config = dict(
    norm_eps=1e-05,
    lr=0.0139,
    decay_fraction=1.0,
    batch_tokens=65536,
)
MLP neurons of a small language model. Each row is named by its layer, matrix (gate and up: input weights) and neuron, and shows model dimensions 64-191. Each number is 128 + 32 x the weight over its row's rms, rounded and kept within 0 to 255. Numbers have three digits each. A neuron's up and down rows have the sign that makes its largest values positive.
Before each neuron's rows, "fires after" lists the tokens most often just before its 100 highest values on Wikipedia text that the model never trained on. A number after a token or word is its count.

fires after: "==" 69, "===" 5
L4.gate175:136116115114149080132185144143103110157084164088119072102076088127121168165142074124126109093120056140114140180172076131113114136176168081103127159148114101110142182124142067153060167168140148124191118091110126100077069136127090149149127119094143091139105121121181153082121159108123140124124140149127090192139080135115121160154107105106194131152092140144133105074150126167130123112100
L4.up175:126143189098106095083100162154187169134136131151108079178154041142161136123134166083133139115100133173173158161114172176096165181177128095102146112154159115136146159115158144128113103097140165141079128106096142063063117114165151096169147106168140111145172180195142073087150154122114041186119085127176153211137143183128143122161084204121124098156111158111152176152177113163159113100118

fires after: "m" 26, "M" 20, "Am" 9, "ab" 6, "per" 5, "t" 4
L6.gate155:161105176152087131143099108103104167073116090143160085109088154137147089119112113146188135064105090103121183144048148121050128106107117151149118147162148069173138148148116133105071184127115118105116180162167087152068156170159094105170118138111142112137150144224121141159086129120102159153135166136068122088103108153027151140118144108173176094236123148107148124189173128100130139149077
L6.up155:141124176171159154142107112112128137077121142092133125075147097178130083132154154081115162154122118111159159077105123126146132150093180150158134147108111127092099105073149174096123148133138093130085094095154104139143114141168119104117102027135091098198133124115117142106129142108124111062083126143074180085104100097098208039144119109145077069095145143140120086169111093151171110138151

fires after: "b" 15, "M" 13, "Par" 9, "B" 8, "m" 6, "St" 4
L8.gate55:089054087110042146090139207131151157150155163106152087108105175177122152091179082104097187053124070174146113154120149091095147136103152167144187123126140151178104085113081096148066106135104120085123172119131097150119099128169063117117145100107132110175098112198105109096099165127116121121150119122096081176066105162078145145109159125100106109127158073107126083114103151127181108110066
L8.up55:079179123127075121097141159140118088093094070068119148141093198086154160101205086095147143091124169104101119131170179117125137151113121113141135114145076104117203114096131196092163138163122060119150192114138142133134137135136054169108163109160070137149136125145089087133085115088096139084099162084121101111106172144129133151109191141116133113127165130130125146172109213114148129128072

fires after: "D" 19, "G" 17, "p" 11, "m" 10, "sc" 5, "g" 4
L6.gate382:157164182125135146057077099128120157125106113171161080096147127167115123121131096084162143105123115073151076119126135135155124146173071078067120070073095094148117149115087157110170137064097178190129149179100151151139078173129103114112183120135121114146168177141094174074137112184145132123135126115146087117130108137098107146143200105140153175137158132153096132104073112106102133068100
L6.up382:141136084116134140129148131150092067134110128152094183116101137125118127170150110140114190098145158151143141094109121139133128175090114147146131101144121104116107107136118104133093138086067116104147077169134098136130097094154090160155123128111070139127129146141153099142161121090106093095096147096135102112152123153195112123171105162100128100147126062195174086181110108146139129100168

fires after: "M" 21, "g" 15, "G" 9, "J" 5, "m" 4, "ag" 4
L4.gate3:172087128095118118101078150153140195118075157114102077109079168129135158072136066164123129176057153158166078160168185119074149125092108159139146122173118121163136156136140132145029080106149087119163106140155157119073113102155094108077187155139126130105117117168075140164141089132190099128133090111138106151158134132089105158128137139142125123140091148131126114149160065100086123108124
L4.up3:146116096187149103179140131088123160150152140091107104060181087166094149113169050158121130145104137110093155157125094100185149143089087093142121174130074071094116153109214128059093101156160135113178141145170114141079134136091109118091116111163091186138150122118134090143174160216188110101123169176080143117130182111143107123134145187126087137101180165138144087193144124080109142140127

fires after: "." 39, "==" 18
L6.gate250:103086120141105172145153122134175146148163102098081105121107132140183123084134093120126158111096144095198121088126142140125107071155143099070151117162154147159114133181176102061142159128097080170107157101132104173103104108084210108115106149159146165151130220124186036144124109132124140138170110089163083175119174128135111126154138145146155158111092174154159081088120179208147132116117
L6.up250:180139103102125141069156160106191163100057147155065146111123080148121174171079141094057101196128160124164130171145123172082147094183105117090143140136131117167105075111126116138094128105112120162133134131099090147141140155154152109126112122135102152104134101130176162130126162175105066153110145163142108158113207125090136088154097153151220069096147137085147135211148135130116173130119

fires after: "F" 20, "P" 14, "p" 6, "b" 5, "v" 5
L3.gate466:078149163119110153154174132128140142188104182132081141116134157113139181060124095103116097131089113124156160129141145120145103092166060059140147199087062155136138108095144172099116150091150115152191158083126102100150114173162168102134126106114142122099158101110164140130120152140119137138118117123086102111197051134099126115048165165161113077112112113193111097127126129136179128171116
L3.up466:093092090084089120180139117081156122180141172153112059171085143174124118142151144189137096075130117134155095151126148135186103136133125121159120121118132112147148152196152187083110114177105137076194111167113152110147054170145117134161106138126137155148174100171171166090218149163106114147116181163144094106133096145111161138111118107091131136100132095150072108125099186114108139106075

fires after: " " 26, "0 " 16, "Sp" 7, "m" 4, "G" 4, "ov" 4
L6.gate394:141207161151145147124075140137126149142104140122141119125097110099165162139193122133165143071111138094144137104164121081132119117106134137120139125089108064130092109124114148156149160104056114152081121104088152139150147148174160062101110170091154182166148137164152130087119092190131086114137168163131168116107076105118097150074172098122147153141110106143153109055135049174145085066202
L6.up394:068150119163166108117146130097136088099110130135160041158144130137155071130150142068092125148116202139065149096129152201131142156118101101117120149100081149146114130172161135103102088131193118050104106146092120126139093095206079117132124122115091111122142150117099160149135175142153116170127125018141093098127052171116185104165162108108156140138088189143159096158106106088158144131122

fires after: "F" 23, "V" 17, "f" 14, "P" 6, "ID" 4, "ap" 4
L3.gate153:063123122105111124135147151122110158135099155117138121096078128181131164068145114126135153073128102149120083106130107196175162129091110117102159139119148096171113152085137169129154143069224145150138160152158080118122049178134109165070154161139131111140188154065132170087131164100172189084158086202129111111162113146132128157160125063110106161148159033123097135105097141128108112126107
L3.up153:063192100125183154105145087070067138151205167132097097129107130129121125176136176171146170075129122160173109100120107174118119132149199156105147111105124130217151174089110124150116111172156133165201091093086106110088157174127095114156172116099159103165184155151121168176104169147127102173135126148125180148149096127106139147111114110110093155129118092164109083101069110154091138096144

fires after: "f" 35, "F" 29, "t" 5, "B" 5, "Fr" 4
L4.gate192:109118155148128092171123132141100114100123120087086117138103149130081129086128127123158121091110151138060124135139204113124138185146118121152131108077162093151052115161056123151140179151126123088169177161127138149194136146126154147101150139121104086197130060143065139150166142086121142137054082152143148103164094117100121124138167175072160067113128074159183152030113128144119118135205
L4.up192:126116167135164108137106117136080155107176107102105114109111125131097120075117127128126154134135108121105168114115134144102141118150131147095141072158120134172108214176100153112142111176172145156152053162143192141124079106100134090119107181151111085122172130130174132080172126137183072119062172154125174075083094121096091165176166122174126107175138116116139112103121138179131109117099